Weights of a small transformer language model: 3 heads of 128, a variant of Muon for these matrices.
MLP neurons of a small language model. Each row is named by its layer, matrix (gate and up: input weights) and neuron, and shows model dimensions 64-255. Each number is 128 + 32 x the weight over its row's rms, rounded and kept within 0 to 255. Numbers have three digits each. A neuron's up and down rows have the sign that makes its largest values positive.
After each neuron's rows, "fires on" lists the tokens most often at its 100 highest values on Wikipedia text that the model never trained on.

L15.gate740:086116095154141145157082083154138128165058115177170128191142117153153131177157123125100123127151150176134074117149126076140184107107062121165163071134133170157090120108105138143184141138143142147142133046151096167112096123103133208120112114141119086129131126156149155153075142145072074171166127112097161106088075156126127142191143124154158134117082160130110078160153165090121125090102157115161157133109162070067161088163150181154106149083170145109102185143056142052100149159120104159157170090142125139069119104110098123179081103166134141070108141081109147093137122172141183140
L15.up740:142082144173113081116137123172151086169125160138122132113115115119106124142144149090094138019113104101122128128101141101112129166067117064094134183145131118124140152096146089116155091108053145069062109180134097189150092151107107152140211109108169144134130163131094136099093127155089071085113102143153155133119116136130074079150151095137169143144188149162149137126133140144103111139088061113100133091141215082157112140089153135119125075129070106134203119156127118130143140144138122168108183107174089130127108140147177152109103163171135106077115127144152163091100176105159103131
fires on: " the", " along", " a", " with", " in", " among"

L9.gate327:170095168149110156097066161187151142108158161099126155157169099145184131070151155123095084085105092121159080088093126098162054097110096131127163180143139120115104117142160179143122109119163183151144085127142143085093095168133109173090096164180028179149139150126170134105131118154154082131108121176136125144195080089111038183142194131099164088054101167111171143136102113103092149126160094119108130151150157114193135147122151148111095116090190155050195125151102161151152154133091125184076154106153126107155162116195121097096056082135142124161104095106091142119138130124151070150
L9.up327:114095106144161091075054147159162091065151156108151145133161124119155117121160139113125165174206096095118103117080215106102082104123123135079165131153127108146117151129108074161133111155107146152103142169173084170110117076114121134154142107167138060156135120128145111120179141147104107131136102124095078162147130047125115148104157162125149069122119127147153162125136147128126102164130105117112116198234123125142082127081139115096134079156115125137144124125157107113111193096113088149125103103136116135111126142194106048181101090129132141156085140135079127171125136076080125177
fires on: " of", ",", ":", " in", " northern"

L13.gate758:165091105136146058130080133166095060136122168117105102134082124059084151142065115115122155140120105123139165136102140074191120083104076084141152119123147044137102138131133085107110141183182098196173131132133121131168150097157145137111128133128063101147138144092101133157128159193151109127110138151129086051127162082096103095147080123131107104141105150115116185138133129148147106113120097142073197169164161121149113092123127107122129103105138112114133132103133093134097144170136092190111102083145095152143122152197112051121066106159140151145158086121110124127144077102104162114
L13.up758:170143141174099102132123121126120140166106159109121159064142136129137141132036117116092083156082119046139121158132117143094087102130176166094143099111135058078081160097127122178160189103132112148080142195139094098174104081182087119079141157164154107195150118106116159130140087144184127143117208141145064109063107064151134103090118136123086187102123149135138100145123186136089134133177122121149096139103160135072179083117075111167071112084139129143134166087186161110098187151117103093169221109103090103131128115130129148079059158144125135102107114106179126204101138108097109060
fires on: " over", " to", " about", " of", "-", " than"

L4.gate68:173160073163129171130121122091098074181081093120147063091156171157122116195164169102128092104130113148090071159137147126120176126159117121164135145134116119087153170097165139152114139070132138124099062089102125137117169092135210135128177080141144071135168169136104091081098116152117112098130144085124075143116148125155200098137176151103099171177177134174153131117121118117156183111138132116109162152053100110149115161156184088127123151172098109125113168112105099052178105105155165117211180103138103149153147146137128139102110101200058133131070169100143112128158132136159164123
L4.up68:132131114110152145112138072124145145100112127063044167118118102093103123093106158121095115105168079127117182170086144147115122148134147150135176145172057133172156077098160124106165136111135111120111138153174082136067120105183074109131149093167170094096133109150100144085140104073138090154149132087102230168085124148102092148110148109140122133069100150146203112167134105137134099170129112118181084115184177159137116123147131154127142157233160145188140109073147144153151114134116104081130164137151136144106130133088119144117178130123130097098119168095138154108131096102086114109
fires on: "|---|---|---|---", "|---|---|---|---|", "|---|---|---|---|---|", "—", "|---|---|---|---|---|---|", "|---|---|---|---|---|---|---|"

L5.gate331:149115154124102138116145122151102107159114145102112190115155063151192163116179172106108101124107172164158104086172111062135130102109065156110128204124188170110092087172130089143117095052155105086181089122153164171119142097137067123126147183141171131178121143145095151105090111156161139148127106125169187140138105156126099153154106201103145163118163143097076141114123142115138082098121092096184141133131149148119094128146139136149123057143092110140168103123151157167083106138140114173127131121138092148102167087120116136111114075111108134065169090103120189081177138113154122144
L5.up331:112194165130112109137151073127106172156141111192169092178062142132200107136160152131109084119115199165125122062139151170182180137142153087102099084124153226145099115100111061129181103097128149143106138088182146160146125112214097133112148135087142101139113161129099176071075083094137112132093125148150082138143096121117106172085128145218102106182086137115166145099129207171223103135100160120109145090165182151124119127148142125122147091130127139118094099088078098148085165146135094084069101138142121138114110147135130088096121090145149128103107145142166149104072139110078104129
fires on: " I", "I", "aged", "m"

L21.gate481:130116151127106146139103184184121088109149175141149108162137079157134156135153223093156121127093088146171133127095126063157159199095091069098166194164179179172100145142171124145148158145128117147152111090119084170136129120159151119146115128150117161151091123115167134074099136146139035152112141087143117100068115081166166149149128052141148154141091181120108167106139127113162134100061156152098112091153067089159117159099115114135152159153134141106070144133188114087108216178142154153121112122111122172183128100135106170148093133148115148151115080141097158094116121154108112097
L21.up481:141099134131125133101114155214132104142155140128113108181194090170110104099149182155216122105122098119154088128105102089096079125093111111085077222148132145116106117152140075142161190137100174148152129159151103132111111141153131115163156126142130140150123128130162121072099155181155136140141115137149132156117151128134097149214107180089126088106169132121093133122095178082146149145112104144121124167186114097159130179114116137093109190062108174184154017207194141154119162109151064170114158148117103127123176113121092173122136095097114120170111055164177198150110151192138128156
fires on: " in", " of"

L2.gate736:125184112178146186127122133105207114134095101159149112147093158148143133112100077112058139090082090067142153124168128060163116116109160114142106131150090126185114151107148168125170102155122188137078096116157115100207087151112162124148136103130088145219137145090153141135158125102100116173116151128078117120167135124124138137141142097195219159131181191127135132036098174138170141131106099076125099133152090129191188156084099113170127126125089077113111121124045097120185112080157124150156063101084177119162104118120117150141084172154137159175144199108138178092098177196127174110
L2.up736:147147150119130173126140149099190132093151132159165129123131177152150153125142078108127130053130112064166114148210157104152088088111145078088118151117103118189098158104134172130164160144131144122096091108140090082164083113120203151170098079123143168186136145103137112140169132104095142146130176125090086178120139138167121148156177105209224118133196149142175130071103145172174162120084107131090142124136126110117137151089096132133102159153079080096112115091065079104193128105126165109146107130092126126188063119170146143146123144156096183164160152107105191140149197143141138104
fires on: " transl", " opp", " character", " Adv", " candidate", " bal"

L7.gate115:170095113148108133084117132145151060099088150128126147102124100092116151057097132109070062162144127125127135180123110182134089155199101081122119123081154099090113101133091105158126133104114143076142123119134089131133127201086138147159118069214144100129160120124096072138089151138092113118100112083128121160080144100135054066086185152141087146144108136130119123080095107103062133147091138138139086149126116113109162129152157162148088128045090134148124091115126160134128165109156154112145126138064072111171095146139139119115126113179115109200099112169155114158095161151124121192
L7.up115:137104127094142122127179130152121099082086149105136115098143071083117157062095095166189145156130063132135147118124131109083082131149149163115192165055117152082168141093152150127112122170156144072143062080152079105127104127119067128106087161109129103130140120163144081097105169091110123150130075126082165097124127100138044165123148118089105158088091101169155141116117093164199111173152112142106098188132102119126096124056197152123118144158100104168173161134106119048190149108134149095167044135124090158184122112151102171081118055115166111148121059120129177106146100149133097099
fires on: " Championships", " Sports", " political", " public", " election", " Cup"

L5.gate466:151172166081141101133086123118145131142114129134118133139128146151086136146118150131139098167150158111156144137132146126140110078137050044131149152122165115157117126112156135116149149091048089121129153133169148127083119083135113138150163104150107152143115152128067178098127117105127125162095184128101122148093129174107138149014162166124142157085141202141140174090156160074151161163127156119156134103090114098133140157127115154176154139165089159164104195099146114098134113128122136121148143029091118136066104127165142182102123076140181107157092164067091086116133088142154167213
L5.up466:158127150100087109119111150173143103135115147109131161086094119141149169149106181078100138107128112144176111118103166152097184096177062088143142188101095104131136117091155125117161178105107132141123150127169152091087113051130122134130118109162131138105140157141022113083121104081114105152170165110123151207100134161104116160015114158118163174098157182123101178146134145089147133149127138119149096084113151115167142184139122154144113093183116137157110140108106111129120114142163155085149136068121089158073132142140119144092127079143174087158135194091158076104110108131130161206
fires on: "ro", "|---|---|---|---", "|---|---|---|---|", "|---|---|---|---|---|", "|---|---|---|---|---|---|"

L17.gate495:192112102186176207161137135141120123122150170161151105151166146136163116146132111171158148066137118103176079081180193154138091123055141145123121125149070136150134168073090145147123113127140094097146091098120187199153110115160147133117120099180095156131128083103152112133126155135138155158108110088146106108098131133071146114136089109157105158133100119134171139136102142076150151157149178105177123131152105185142147057112185050098179126072118108140114143110135167114127074127144149124193137125079134115176060118159149151140119047119178125173114141063121192088093113136050153148
L17.up495:182153133123159116108204118124135111151188123099133131154134155171118200111081113134169142144180195148127097108194090137165123095060162123117113155104104146147135089132114175113173205137077111184170065122170127140119141134090167130147095102128113077147123158114140113090126147149132182128139129105095131169142129111167124114121088144195089129101078105100151156107102136063127127167182192125121132087113084138077100146150112113131104148129055185186100041106110098105137068139163138132121060142132115105181194158140162132153117151147197121159093143124132163166142134112139094153
fires on: ",", ".", ":", "1", "),"

L4.gate743:153124106118119134118156140093136085127144131121148083086114152100179155146140111194090094220132110154149140137119099113121122096119103128165191120119130147137161076108098108137139158123081165128098124096136086127130115103120149105178076153117139113060167138181079158087126150172115093072135065106150145048138152137102110071211081115120156125099087142058083099102146135105109114098155192074131110132135171128171137074075090073095162099099104136122170156143168096145107081086073089130066117135119186125096098123124153099200119136159106123104135175111166153098162100088169174178
L4.up743:117136149113159161106144127120125146085154107158152122111141154116112136156144129101062049108095143107161111160087071187069107146104096105077044115167164124114154084170169105050148073171134149200072083166109156149123148121138088144082119172123141153119180129148080090155126123143074098111148130119025125069099103165163114102084161179143129099088153139136128125144091190091099074111165097134213155060157157106144125096158126072122132175111144148203074123150188145183163131138131111110104115092183094106130134106136071077137134138124133057124120067093136123119180124143079144100
fires on: "I", " Ar", "Ar", "U", " Or"

L19.gate636:123084143110173103122110153080101084164067181110163132174190131101147133127170155120129148128078122123146130211125153162114113152109099169156129103132105135172158135136116117145137182134125064144088102147123084120091179157119145155147134070097088156148134168128073048154127154115070129112098144113131150107044125124113148139115125073134151063098138136155098173071141117089185121154141127134104111145150115160162168184106133065098068165112135124068073131145102148092111123168071106109155167154165060182121056060189116143168205109122110119136135190125113087104116111072169148117
L19.up636:081137139105211120107143147186099148136115099105099131168111176157104112128179165231133131141140056094135121145109166078142087145100073121109140114123194108059100118157162068147101175129192117120095126145129111154101113135177135127152094102119100141161050146068136139112162143094083138134131093117098093126088186093204126164120109141111117180113065132106131131086110143125139147148133146110141160171120198163108120145131143110151108160121127123165072132193125105093190183120144121154074142168104079188163097157140149133119103136139122138078138136129169181110128081136187166148
fires on: " of", " from", " to", " between", " into"

L4.gate470:165093171155176138127146130092064190099124135138178112114119148104161100149117167152149133150148140093125159183127130117067140134109134112162157046099128163082119130124118215107170135115160112112133154112127069152098108173140116168134100138118141154144152194140143118115120099081152133118106126109159114084108079150123164047135186172085149105155174135109112134126146157073099107092144135130159072106107084132121163136155069059070167125099126117105123136126123127101101108117139147145128137098181174107087143119073121119114154140133122093076172167101131062093171158145066144190
L4.up470:109121090080144122108106100123114083116154093193098094128092091134177129167179151074115049167167088129128142123048122126138130161105116108142150117171158175104074101153138128107121135076147114092086117169155062111081182112079082122184138112112173083127122117160140143106128097150053163117087148163089036160156069092143121105148153077141122101161076119090108110201133115106102141162155087110138170074127120124150134091105161146155126184108127111122139073160136072123173161095131142117137116158160119131122117035088150093099130104104111122110152140121159149101151156164170141135
fires on: "C", "I", "U", "L", "igned", " left"

L18.gate240:115180109133132061112103136134153130135075112148090132134111132125155198121100167059089106176104099148166141142079092088129102211184118119154107124115217129179128129182105118089112113153113174098101120143157125164181169116066146143133166178085106173122119161106140079118136144132137128182150189081142112139115117151124134071167136148144130131147191176205160198124133165124089177150129145145120107103133105170138101097140121149120126118150107111096127151137141179119108114212131177147196165153087166108179081089178116159106121112160118134068131142163135091153213143182080109130
L18.up240:150164157137155184071108164115182123142138083075131136152129138121109177129159108070119117158099083070097161203122119078135138152111154167137104142153182094096132098063137074127164072138135120172134060164096141100154095122140176126099103111132111172141122151170133137090173134125117157152077123140160211171120086127171103091149177169153105094165123119168093134174148145115150124126092195123165132110126188087158085093098186126112098161117114184151117097133176149186157129149114116177129100090188080176147090136150123138106096126120085111179090067139143109141106142142090162147
fires on: " and", " the", " or", ",", " of"

L17.gate508:128124086096116047094096139103168115123137143163140175126109144115133063138105175137095186115106135107049149136159187135170085109132160142136132086071132063083112069129078103149078068153135143152093169161097150121171108143182139144052151137156111139160130157098128078055111147146105146117153083123122125070154095180161105174048130059078133129118163136176112106160210126143122095109115126140162075124174154156102118045174116150139124155094156163133145112086155117170127173103156054159124200112120135126175149122116123154059100168142135185123102135133179183130178093120165101135
L17.up508:157111095122158111153152066165094106156118189117090124153094197154172111165087126189148151154211143135119174146108084092102134108119157135126105122143146134073141084121128088148115134070093169160130151148136115104123171141152142181129123101094133136136096118161101075078087125115117115165090171132113073088156100128079074106123110137078102168075158092081117114144178143100054167075128143163161136142117224142098120201128112138134149119086130168136198146090117159155120152152106065144107173126178087143130117103137169159085118132194121166166105099153127200181094130081167126127
fires on: " to", " and", " or", "–", "-", " a"